Part of a small language model's weights.
Architecture: learned positions, tied embeddings.
Training: a variant of Muon for these matrices, 283M tokens, 4320 steps.
MLP neurons of a small language model. Each row is named by its layer, matrix (down: output weights) and neuron, and shows model dimensions 272-335. Each number is 128 + 32 x the weight over its row's rms, rounded and kept within 0 to 255.
After each neuron's rows, "fires before" lists the tokens most often just after its 100 highest values on Wikipedia text that the model never trained on.

L12.down300 [122 115 133 162  77 130 176  88 189 127 121  75  94 128 129 100 170 152 144  72  98 106 152 115 121 127 150 161 111 167 113 112 174 147 109 102  65 140 152 151 110 142 141 117 113 144 185  58 153 161  96 144 145 155 135 179 187 158 141 115 131 192 107 108]
fires before: ":", " |", "."

L14.down71 [124 103 170 162 130 132 131 113 151 114  98 167 121 156 164 158 128 140 139 121 106 138 151  77 126 190 166 160 106 175 140 118 125  94 142  81 161 101  99 159 142 155 152  49 127 172 127  51 141 108 173 197 121  75 125 134 173 119 140 143 135 151 151 111]
fires before: " |"

L13.down269 [170  82 241 161 176 114 115  72 164  95  79 118 112  80  96 160  87 125  66 129 172 152  48 119 108 106 136 178 162 138 175 128 107 162 103 140 122 121  96  95 118 112 122 124 114 157 108 105  79 173 140 106 123 206  94 111 122 150 136 180 118 173  89 116]
fires before: "\n"

L16.down425 [102  82 113 131 130  97 144 169 161 180 115 165 194 115 146 159 109 111 224 134  65 135 155 117 123 134 149 146  86  87 160 117 142 159 143 114 101 134 156 115 110 111 132 149 144 108 100 182 145 181 149 112 131 130 121 114 115  92 136 111 101 179 146 135]
fires before: ".", " m", "0", "°", " kg"

L12.down8 [125  73 117  98 119  52 145 124 191 126 124 130 115 124  86 156  81 113 114  95  97 128 132 105 127 130 166 121 146 117 119 129 172 116  88 155 148  94 131  75 131 148  44 119 104 115 151 155  94 136  70 116  86 134 122 115 148  96 172 138  92 121 131  93]
fires before: "6", "1", "0", "7", "3", "5"

L14.down451 [160 122 120 197 161 162  94 107 107 149 115 146 144  89  92 156 109 163 167 145 154 145 132 105 122 153 137 161 144 179  90  93 100 137 130 147 181  93 120 182 115 114  61  82 147  98  88 164 132 128 112  88 132 168  87 144  80  85 125 113  88 138 150  78]
fires before: "5", "6", "4", "7", " Candidate"

L14.down9 [160 190 141 128  39 122 181  73 188 115  90  58 179 188 134 120 132 223 142 138 149  97 197 111 180  99 161 157 122 168 193 188 140  89 103 145 105 109 103 178 181 150 122 134 139 106 144  79  84 160 126 109 107 132 106 106 134  91 104 110 123 102 134 159]
fires before: "\n"

L13.down320 [115 116 102 174  77  88 114 112 140 133 143 107 123 106  88 112 106 172 106 137 131 123 129  95 123  91 136 150 142 106 131 128  94 137 113 124 169 104 190  90 229 153 107 121 113 137 147  95 161 181 136 178 139 137 139 147  41 127 159 132  82 127 109 109]
fires before: " |", "2", "1", "9", "0"

L16.down332 [ 88 135 120 116 192 106 142 123 109  82 168 143 167  84  83 102 135 172 185 106  98 133 184 100  92  58 121 151 131 145  84 106 141 138 158 126 133 138 102 119 183 148  25 167 102 119 138 117 114 147  88 118 132 167 204 126 100 135 144  79 153 151 182 106]
fires before: "5", "6", "7", "8"

L16.down240 [ 93 131 185 136 135 136 185 127 137 157 123 149 109 146 172 140 117 127 146 113 143 153 188 127 124 123 131 157 146 169  79 216 135 111 185 111 123 110 157 147 169 102 106 130 154 116 129  73 165 146 158 142  95 140 143 141 144 187  92 146 130 130 144 146]
fires before: " |", ",", " "

L16.down294 [155 178  63 139 167 134 186 135 133 154  81 120 126 163 124 149 128 114 201 158 151 160 201 143 101 177 130 173 138 157 146 100 161 141 117 151 102 142 140 106  83  73  60  89 132 136 100 173  63 139 152 133 123  61 104  53 103 111 127 103 136 144 163  69]
fires before: "1", "2", "3", "4", "5", "7"

L7.down1013 [104 127  52 153 101  64 118 143 213 177 117 165 143 133  78  77 176 134 117 143  78 150 151 107 139 133 143  88 124 135  90 122 166 106 148 115 121  93 144 179 114 131 115 163 117 106 164 145 157 180 182 124 121 131 123 140 108 154 200 133 132 157  80 144]
fires before: "\n"

L7.down1138 [ 93 126 171 129  90 168 179 168 131 145 108 120 143 123 151  98 167 105 124 133 184 188  80 106 106 140 121 155 169 101 112 124 120  80 113 177 132 110 145 193 109 108  74 125 191  85  86 154  75 161 141  87 154 145  74 105 132 147 151  49  65 167 129 143]
fires before: " |", "6", "2", "1", "3"

L14.down507 [153  76 154 114 122 120  84 138 115 154 137 128 171 177 185  50 156 109  91 212 105 122 121 162 166 124 173 133 112 157 115 193 142  83 101  86 140 192 122  82 160  72 161 106  84 147 127  94  80 124 111  90 124 105  93 157 160 136 151 128 100 119 185 106]
fires before: "1", "0", "3", "7"

L16.down123 [129 111 163 128  70 128 127 131 123  92 127 103  56 204 191 103 196 158  90  82 149 149 103 115 129 147 139 136 141 143  95 153 149 136 125 112 142 172  97 143 105 141 132 124 130 159  78  83 112 160 187 178 106 152  90 163 160  90 172 113 156 180 130 149]
fires before: " |"

L14.down229 [110 185 121  84 163 118 123  96 120  96 133 167 143 114 116  96 160 173 103 111 139 184  99 152 126 108 139 140  92  94  94 147 151 172 162 190 178 158  73 173 144  92 122 179 188 139 128 138  90 134 140 158  73  67 107 143 141  88 114 123 123 168 168 172]
fires before: "1", "2", "3", " (", "9", " NHL"

L7.down408 [140 193 157 106 102 159 142 137  88 137 106 158 144 144 114  81 122  60 145 136 125 122 163 162 125 141 168 141  96 105 168 113 138 114  82 130 118  83 115 132 125  95 158 107 101 146 114  92 148 143 108 114 180  91  92  95  72  86 158 122 155 155  97 169]
fires before: " ", " |", " −", "1", "3"

L14.down251 [159 130 143  83 138 122 153 152 138 178 140  98 192 129 150 136 126 107 160 187 165 155 163 133  68 115 157 101 145 208 133 155  98  95 112 132 116 103 103 168 129  96  86  44 151  60 133 141  86 147 196  66 166  81 124 134  97 101 134  84 137  70 110 115]
fires before: "2", "1", "3", "4"

L12.down95 [133 114  95 129 122 149 110 137 133 122 140 125 140 145 137 113 113 126 153 170 186 112 129 118  79 190 128 108  78 168 103 123 152 114 146 117 103 130 152  97  70  43  97  78 157 150 140 113  76 147 110 132 138 117 138  94  91 153 124 142  99  91 141  91]
fires before: "1", "2", "3", "7", "4", "6"

L16.down67 [102  57 138  87 126 148 116  97 221  40 137 132 151 170  85 126 105  82 204 106 177 140 148 122 144 145 145 149 119 110 131 160 131 126  74 161 151 177 192 134 159 165 159 107 114 180 113 173  83 125 126 167 126 141  88 134 139 128 139 133 141 137 170 110]
fires before: "3", "0", "8", "6", "7"

L14.down513 [112 118 122 108  85 125 190 149 166 183 102  66 104 201 170 141 119 191 138 154 121 122 134 140 159 142 107 116 142 147 201 155 123 153  85 122  73 121 167 199 158 144 168 107 163  73  99 116 144 135 182 145 133 175 145 121 131  84 163 111 105 131 127 120]
fires before: "2", "1", " "

L13.down574 [153 153  90 133 131 157 125 161 107 176 184 152 201  61 160 185  77 101 176 111 115 142 109 142 103 164 128 173 128 107  48 154 101 182 123 103 149 101 138 177 118  81 154 104 130 147  78 150 136 101 140 103 164 107 133  75 120 117 113 125 122 132 121 144]
fires before: " |", "1", "2", "6", "4"

L9.down425 [128 102 102 140 120  61 127 145 110  91 131 166 215 105  75 150 157 123  88 150 188 127 129 115 151  61 111 143 130 131 117 100 127 107 114 110 115 121  97 105 130 182 115  97 141 123  86 114 117 153 126 157 176 178 115 149 131 132 126 170 178  85 113 112]
fires before: "0", "8", "-", "7", " \""

L16.down552 [ 68 132 117 122 165  84 136  75 115 187  97 118 171 146 141 149 149  69 138 156 107 145 116 160 119 132 131 155 170 117 154 133  88 156 152 151 148  97 155 158 153 110 131 109 173 113  96 119 103 101 138 133  97 142 127 166 153 144 148 147 120 173  87 197]
fires before: "|", "\n", "|---|---|---|---|"

L13.down1108 [111 116 107 109 142 139 145 131  96 160 129 101 166 163 114 145 165 171 171 145 143 138 133 207 165 132 155 159 189 151 157 194 135 158 143 105 190  84 124 162 182  53 141  36 149 150 140 114  98  85 159  34 166  96 120 133 195 145 147  78  83 144 158 129]
fires before: "0", "3", "5", "9", "1"

L7.down948 [163 177 172  80 101 148 161  94 159 158 138 142 113 116 118 138 108 112 111 104 156 112 147 135 112 140 160 173 156 109 161 150 165 104  97  93 131 124 123 122 143 149 139 106  86 169 109  97 111 141 116 144  91 126 145 149 137 108 116 136 106 118 113 120]
fires before: " |", ":", "==", "."

L7.down718 [150 130 109 136 113  90 121  88 107 104 111 141 188 111 122 115 102  79 110  95 157 167 179 145 149 202 153 130 155 104 185 155 109  81 120  78 178 152 126 140 194  86 143 126 126 172 140 128 169 150 139 139 128 105 204 120 166 144 142 156 162 114 187 148]
fires before: "0", "9", "8", ",", "1"

L14.down564 [131 145 138  83 135 124 188 110 103  99 118  80  93 151 141 160 121 178 148  98 116 125 174 114  72 124 147 115 172 127 106 143  97  84 120 107 112  85 123 113 151  95 116  92 131  86 148  94  58 109 148 102  44 161 109 165 122 160 119 156 103 126  56  49]
fires before: "7", "8", "6", " ", "1", "5"

L14.down93 [130 137  95 132 180  88 122 110  99 153 154  45 141 152 179 139  84 156 113 135 146  58 142 144  85  83 100 157 175 180 200 124 113 174 123 106  97  93 131 122  96 163  88 112 139 117 130  88 130 202 104  92  93 167 114 158 119 117 109 113 157 188 122 158]
fires before: "1", "2", "0", "3"

L8.down159 [ 93 105 113 135 132 159 102 109 114 135 131 103 106 170 134 140 152 160 116 141 113 179 141  92  94 157  88  83 150 170 142  65 136 111 113 111 129 101 119 121 178 132 178 172  98  86 197 125 180 148 119 121 164 149 147 135 148 153 171  76  56  96  89 158]
fires before: "\n", " |"

L14.down789 [123 106 120 101 152 115 122 157 137 116  96 164  83 134 118  51 141 122 102  99 123 104 101 192  99 111 162 143 160  93 184 106 162 122 114 119  90  78 125 108 140 148 128  97  78 157 128  87  85  86 109 123 103 122  83 137  87 102 133 159  64 131 103 137]
fires before: "1", "2", "3", "4", "6"

L7.down645 [127 142  97  87 177 148 129  97 130 122 139 112 168 138 106 135 151 139 108 113 113 140 144 177 145  78  82  72 116  81 120 194 138 151 140  81 153 142 155 116 135 119 106 148 160 147 199 137 131 144 108 149 162 129  95 110 102  71 234 145 175  97 160 120]
fires before: "\n"

L7.down765 [152  86 130 142 133  81 109 104 126 114 117 117 145 138 135 135 116 126 165 204 170 181 174 103 138 130 163  34 179 158 143 137 137 117 121 128 137 127 112 112 153 112 155 123  92  92 162 145  83 179 112 101 160 190 118 108  73 136 116 172 144 115  68 157]
fires before: " ", " as", "1", "3"

L8.down814 [143 104 109 135 129 154 141  88 120  86 190 180  53  99 105 107 143 188 135 113 148 103 102 115 143 147 132 131 125 132 131 134 105 127 113 113 105  94 223 145 105 140 153  58 119 121 128  91 118 212  77 140 146  58 120 142 165 137 119 196 130 152 123 103]
fires before: " ", "\n", "1"

L8.down496 [155 178 105 147 153 100 100  81 164 153 110 152 104 144 132  74 129 166 111 110 157 137  94 164 103 186 156 110 112 122 142 233 149 146 161 152 146 144 107 179 133  85 106  79 132 197  88 146 131 137 137 164 164 156 121 181 143 152 143 140 129 177  75  88]
fires before: " |", ".", "–"

L13.down1144 [136 124 160 133  83 119 185 135 111 105 192 119 118 174 150 141 210 174 118  98 135 151  95 148 148 162 133 172  91 144 113 195 106 106  97  43  85 155 189 173  56 113 160 109 101 161 160 138 138  99 165 160  87 143 132 120 180 138 112 156 122 114 182 139]
fires before: " (", " "

L14.down1049 [145  97  53 117 111  99 151  67 145 103 150 129 139 110  82 134 197 167 146 116  96 160 137 143 152 114 134 121 138  72 177 153 104 181 144 172 169  60 136  98 134 192 131 107 125 151 110  73 153 143 129 188 125 118  79 117 145 139 171  97 121 108  68 130]
fires before: " |", " ", "8", "4", "3", "2"

L9.down994 [152 181 122  66 154 129 180 168 159 126  88 153 159 161 121  52 112  51 101 125 133 136 127 160 124  75 191 148 134 151 144 148 182 150 141  74  93  78 128  94 111 100 112 148 117 162 134 120 131 130  35 113 148 130 164 123 151 112  94 117  57  65 130 154]
fires before: ":", " |", " Votes", " of"

L16.down567 [133 138 108 167 200 108 150 143 103 111 138 110 174 129  92  91 161 188 171  94 142  95 144  95 144 141 142 105 128 140  94  79 108 155 113 116 102 179 132 153 117  89 138  95 135 160 102 111 133 104  84 170 105 160 126 127 126 146 143 124 129 130 145 109]
fires before: "5", "6", "4"

L8.down456 [126 168  65 109  62  80 182 189  53 161 103 102 140  98 107 109 106 105 103 109 101 105 110 150  54 155 148 127 132 121  70 185  87 134 104 133  96 161 139 154 148 100 115 132 135 180  92 151 137 116 170  94 156 144 119 136 169 100 147  65 130 198  84 162]
fires before: "1", "2", "3", "4", "6", "0"

L9.down1014 [102  82  97  90 157 101 141 112 189  46 118 107 105 156 137  79 163  76 139 117 125 130 116 103 163  99 111 129  86 190  77 132 123 156 143 133 139 158 149 104  94 106 168  93  87  99 108 126 112 162 130  76  98 157 130 160 117  44 184 131 161 183  59 123]
fires before: "1", "2", "3", "7", "8", "4"

L8.down52 [144 115 211 176 162 143 145 158 143 109 111 150 187 104 150 116 197  57 133 104 122 174 168 107 210 141 102 149 106 125 109 153  95 142 114 126 132 180 125 149 103 104 156  58 166  70 186 104 135 148 125 151  71 126 181 109 139 130 159  72  66 136 109 128]
fires before: "0", "5", "6", ","

L9.down461 [137 109 135 174 120 143 126 107 127 134  93 143  41 151 118 147 140 167 168  92 173  89 119 140 148 156 121  85 130 142 179 104 155 144 162  85 153 102 112  87 128 150 157  92 155 113 148  36 110 145  91 164 121 104 137 142 142 154 100 116  99 127 146 138]
fires before: " |", "ieu", "."

L13.down27 [148 112  63 131 148 163 158 142 146 160  99  77 130 120 134 107  58 111 146 122 125 147 149 110 156 124 135 171  88 118 171  93 162 150  69 138 141  82 127  72 114 123 174 149 192 107 153 163 122 144 171 107 126  77 128 134 113 161 125  93 160 152 158 125]
fires before: "\n", "'", " from", " degree"

L16.down999 [118 123  89  96 123 104 121 131 139 134 120 116  96 177 109 134 105 127  82 159 138 136 137 107 178  80  94  60 110 119 169  99 122 110 157 198 117 142 132 174 125 117 154 113 110  58 138 144 139  89  99 166 182 155 148 211 144 151 162 139  97  94  74 133]
fires before: " |", "\n", ".", ")."

L9.down866 [133 122 115 140 155 179 109 157 182 124 131  84 116  84 111 181 170 143 134 189 137  89 134 176 155 159 131  80  84  97 189 113 113  65 113 122 151 123 131  79 136 151 142 198 133 131 141 123 162 128 122 108 140  96  76 112 120 124  83 141 126 159 134 140]
fires before: " ", " place", "E", "W", " •", " Gold"

L14.down967 [117  64 209 149 152  78 115 145 186  89 116 124 106 100 109 179  77 173 102 128  70 108  53  88  93 122 159 142  94 166 114 137 182 124  89 128 141 145 137 121 128 101 104 172 100 149 100 141 105 153 120 163 158 108 135 134  91 198 189 169 105 129 101 174]
fires before: "\n", " ", "-", " the"

L8.down158 [142  60 156 114 119 177  51  52 142 129 134 101 106 188  73  72 107 109  78 144 102 118 196 148 154 144 131 104 134 124  99 161 100 110 144 105 149 108 128 130 111 116 153  74  85 148 130 152 154 187 151 142 132 126 114 101 124 129 170 115 122  58  75 141]
fires before: "\n", " the"

L13.down139 [112 133 164 116 163  95  72  86 128 163 138 129 194 135 121 206  32 176 177 147 103 142  31 132 139 160 147 128 114 106 138  84  88 123 181 114  99 151 149 193  72 140 124 103 159  79 117 230 152 124 141 134 146 155 139 126 157 143 108 158 111 147 139 156]
fires before: "|", "0"

L8.down625 [146 183  99 135 160 142 117 211 121 151 147 163 136 138  84 131 112 102 114 143  63 143 130 130 123  62 209 144 115  65 177 141 146 155 111 185  95 110  83 140 189 138 144 142 134 138 103  74 189 111 113 134 171 165  97  93  86 112 114 136 126 122 150 107]
fires before: " ", "3", " −", "\n", "2"

L12.down395 [139 127  99 136 230 116  95 120 112 155 123 132 142  83 125 124  92 145 110 100 112 109 113  77 142 143 117 164 124 153 140 135 170 119 138 113  52 129 180 117 108 110 136 165 158 143 184 161 138 204  98  76 137 148 155  88 113 161 160 114 164  99 211  49]
fires before: "\n", "\""

L9.down185 [150  77  99 168  98  90 109  86 197 108 129 161 130 136 114 137 173 117 101  99  69 155  91 117  98 140 104 113 143 126 116 154  79 165 115 120 171 128 135  67  86 189 148 148 110 114  83 161 121 113 157 123 156 113 129  91 124  84 129 171 161 187  90 153]
fires before: " ", "2", " on", "1"

L14.down944 [104 104 127  62 106 152 121 117  94 148 105  94 137 161  97 118 138 133 153 141 103 163  60 141 133 109 157 147  54 119 137 146 103 172 141  99 106 101  92 108 111 183 148 126  84 175 158  85  70 190 111 100 145 161 119 116 104 119 152 140  81 167 144 117]
fires before: " ", "1", " the", "2"

L14.down547 [122 116 142 120 183 122 157 182  69 123  97 169 158  99 139  73  84  83 145  67 161  83 148 102 164 137 125 168  73 118 163 100 166 127 124 109  92 156 137 124 151 136  70 145 161 104 105 116  49 184 133 142  60 126 158  93 150 126 106  80 166 188  80  93]
fires before: ",", "0", "5", " million", ".", "2"

L9.down24 [ 80 129 171 105 110  67 119 173  53 148 154 138 117 111 108  81 150 121 161 132 137 126 125 106  62 162 120 133 176 163  94 204 107 187 125 128 102  79 117 153 118 120 164 143 181 154  99 151  53 110 105  96 124 133 141  99 190 112 140 126 124 133 176 105]
fires before: "1", "2", "5", "9", "7"

L7.down331 [116 135 187  86 169 105 127 154 124 167  58 136 112 185  81  57 135 140 108 119 148 166 133 114 159 192 190 135 137 179 114 158 113 100 153 134 125 145 142 102 123 116 157 164 145 102 118 111 113 109 118 131 159  97 129 171 128 104 126 127 113 148 124  82]
fires before: "1", "2", "3", "5", "0"

L12.down46 [119 136 141 121 128 131 105 166 109 137  85 161 106  46 129 167  83 174 140 171  61  96 131 145 127 122 146  70  69 157 154 157 126 125 142 143 126 125  74 125 106 137 133 113 150 103 138 125 164 159  67 105 117 127 128  69  75 116 170  70 169 138  87 130]
fires before: " ", " |", " in", " the", " place", ","

L9.down90 [134 143  93 133 103  98 129 158 176 133 158 128 119 125 172 122  93 186 154 143 131  93 103 113 108 124 161 141 111 195  99 151 165  92 114 101 137 125  99 152 133 156 112 101 158  89 174  89  97 153  94 128 177  99 166  88 155  96  98 163 117 114 146 162]
fires before: " of", " in", " by", "-"

L8.down819 [112 142 128  90 108  99  95  95 139 122  81  83 166 139 108 131  92  69  58 113 160 143 133  82 121 100 136 108 122 163 153 116 131 116 157  66 166 134 104 146 126 138 126 111 133 139 131 146 167 105 146  90 175 111  74 112 103 155 125  90 140  94  93 179]
fires before: " |", "0", "3", " and", "8", "6"

L7.down660 [ 88  85 158 119 129 129 135 132  63 166 110 143 124  88 142  64  92 120 121 122 157 131 148 133 145 154 149 113 147 181  71 132 153  83 121  98 153 110  87 126 151 152 128 132  72 114 134 105 152 117  87 182 145 138 141 147 186 170  69 167 170  72 176 160]
fires before: " |", "N", "5"

L12.down904 [130 140  79  97 126 109  44  79  65 110 110 123 145 151 108  90  98 158 163 182 133 151 142 125 131 131 212  86 106  94  97 108 111 177 167 130 165 141 129 142 154  90  91 171 110 174 161 175  64 181 147 127 169 159  75 130 158 101 132 130 147 162 163 158]
fires before: "9", "7", "8", "0", "2"

L13.down599 [149 112  91 159 127 116 112 119 138  49 134 135 171 165 131 175 167 145 134 135 144 132  96 138 120 149 151 167  90 123  78 161  52 103 129 112 182 125 121 122 145 148 106 158  91 153 196 113 138 185 164 123 151 143 138 143 137  93 140 134 125  61  78 120]
fires before: "0", "9", " ", ",", "5"

L13.down668 [145 103  68 204 147  80 143 157 148 142 144 117 152 131 149 182 151 132  83 122 108  80  85 163 132 120 147 198 153 115 149 109  95 144 183 152 184 148 139 168 137 133 160 111 189  93 139 184 123 197 161  70 144 153 181 134 167 142 119 126  85 126 113 107]
fires before: "0", "7", "1", "5"

L16.down925 [141 113 123 170 104 124 143  99 113 126  88 131 135 128  97 118 142  86 109  82 155 187 148 132 104  84 193 142 129  92 157 131 129 209 137 151  96 139 128 132  93  91 213 130 114 131 119 145 124 114 116 159 116  85 111 140 151 139 150 133 105 146 144 158]
fires before: "1", "2", "4"

L14.down835 [114 152 134 160 131  54  98 120 119 118 146 129 133 158 190 114 137 141 163 112 170 132 108 147 133 143 158 123 145 122  89 117 120 156 142 169  78 135 154 152  74 100  65  83 154 106 132 124 117  92 156 100 109  85 111 114 140 149 144 172  97 142 102 139]
fires before: ",", "0", "1"

L14.down329 [ 99  89  71  68 183  91 163 146  71 143 105 171  72 135 135 129 103 157 102 139 116 119 151 140  86 105  63 135 126 166  62 134 147  98 137 109 166  76 144 180 167 133 132 115  71 137 133  96 188 167 111 134 110 144  97 111 138  91 125 145  94  98 174 140]
fires before: " ", ",", " |"

L13.down930 [154 100  16 128 103  74 136 103 110 155 124 118 170 106 150 172 122 103 100 124 148 152 143 163 103 117 185 140 147 157 109 142 130 101 138 109 219  74 150 125 111  67 119 136 164 130  91 155 169 189 175 127 111 114 127 109 157 146 185 125 111 104 125 162]
fires before: "0", "8", "5", "4", "2", "3"

L13.down34 [119  92  71 142 143  97 189 134 129 160 130 139 146 127 105 156 126 155  80  73  94 142 144 123 153 112 121 113 130 156 179 164 137 156 119 161 121 136 176  98 152 135 128 168 159  87  88  36 123 115 115  76 127 137  89 151 126 150 159 126 168 156 144 139]
fires before: "|", "-", "|---|---|---|---|---|"

L13.down824 [168 186  60 106 131 126  34  79 149 134  81 143 136 164 120 164 137 146 132  84 104 135 116 123 107  80 146 181 170 111 157 102 127 126 153 119 179 153 158 100  89  83  85 150 112 162  95 137 119 166 124 140 135 130  99 121 110 166 137 129 110 148 137  97]
fires before: "2", "0", "1", "5", "4", "3"

L16.down158 [115 129 107 133 177 127 115 115  84 136 151 149 130 163 172 125 119 142 173 210 126 118  71 165 123 129 126  94 116 136 186 125 184 152  91 121  96  78 132 131 244 193 177  94 171 128  96 177 145 135 113 116  91 170 134 179 138 129 166 122 109 146 129 180]
fires before: "1", "2"

L7.down613 [108  94  90 129 137 153 100 144 170 138 118 127  99 145 139 112  87 128  55 158 105  77 119 115  94 220 183 112 135 218 134  93 118 182 111 115 136 142 152 166 175 180 139 146 120 173 116  66 132 186  80 140 149 131 151 157 130  91 150 131 139 145 110 118]
fires before: "2", "1", "9", "0"

L9.down477 [236  21 129 153 100 206 104 171 132 139 161 150 120 150 109 141 111 128 172 176 159  77 186  73 179 131 170 152 132 103  94 127 101 143  70 148 126 127 115  94 104 158 151 125 140 153 175  94  77 133 130 130  87 128  92 148  93 169 169 189 105 137 130 135]
fires before: " ", " to", "0", "9", "8"

L7.down399 [128 116 144 150  96 152 113 106 138 162 111 114 140 188 126  89 214 179 135 110 112 107 129 154  78 183 144 148 127 124 128 187 125  64 146 117 181  83 146  44 127 145  94 146  84 139 110 114 101 152 141 129 108 126  76 153 128 163 179  94  79 158 114  72]
fires before: "0", "9", "8", "7", "1"

L12.down357 [109 166 146  78 125 118  50 137 132 112 136 126 179 129  99 108 139 156  74 165 149  94 141 136 107 138 164  63 155  68  96 110  93  85 149 173 171  91 138 203 131  89 104 145  87 149  70 140 130 180 146 109 129 145 108 114 149 157 112 136  92 174  97 159]
fires before: "2", "1", " ", "3", "5"

L12.down279 [115  83  72 102 101 117 105 135 155 114 122 103 113  99 120 100 112  90 136 163 128 122 110 167 104  85 115 114 167 144 103 108 177 184 155 163 206 127 160 154 195 117 141 143 101 114 189 113 119 163 101 119 148 158 131 127 154 140 114 143 122 119  23 110]
fires before: "-", "\n"

L14.down316 [140 189 129 187 149 148 104 166 117 143 172 129 163 162 144 119  99 159 160  91 138 147 183 168 184 133 147 133 138 152 119  87 169 124  90 184 176 129 128 134 108 134 122  59 167 111 185 129  84 109 158 100 150 122 122 116 136 117 116 192 170 139 149 105]
fires before: "2", "1", "3", "4", "6"

L16.down584 [124 150  67 116 111 124 173 157  72 120 143  76 158 145 115 106 114 122  93 132 181  72 174 152 144 156 104 111 142 147  71 139 122  83 123 152 166 118 177 123  86 125 164 132 126 116 132  76 168 102 158  99 106 123 147  90 101 107 108 175 118 182  75 145]
fires before: "1", "0", "2", "3", "4", "5"

L9.down177 [139 139 117 115  64 149 125 173 153  80  94 167 185 108 123 165 177 160 124  98  87 174 160  81 128 169 149 141 117 133 121  94 163 110 148 109 139  92 212  92 135 101 136 138 127 176 157 114  90 171 102 108 105 151 108 102 105 205 136  99  36 132 138 105]
fires before: "0", "4", "2", "3", "8", "6"

L13.down612 [116 105  99 153 111 111 108 115 203 137  89  72 123 142 137 130 127 162 154 108 101 135 128  54 111 135 111 171  59 144 116 121 177 103 109 132 130 125  91 122 170 133 131 159 122 135 185 144  61 177 118 140 125 156 130 112 125 174 120 138 134 123 103 126]
fires before: "-", "\n", "  "

L7.down698 [142  86 125 195 136 152 185 128 154 149 109 154 122 117 110  93 105  97 117 134 131 160 156 166  96 103 118 147 152 100 127 160 145 162 151 135 103 101 111 116 125 102 138  91 140  80 132 119  84 125 131  98 122  83  70 130 141 121 140 131 140 179 113 165]
fires before: "\n", " be", "1"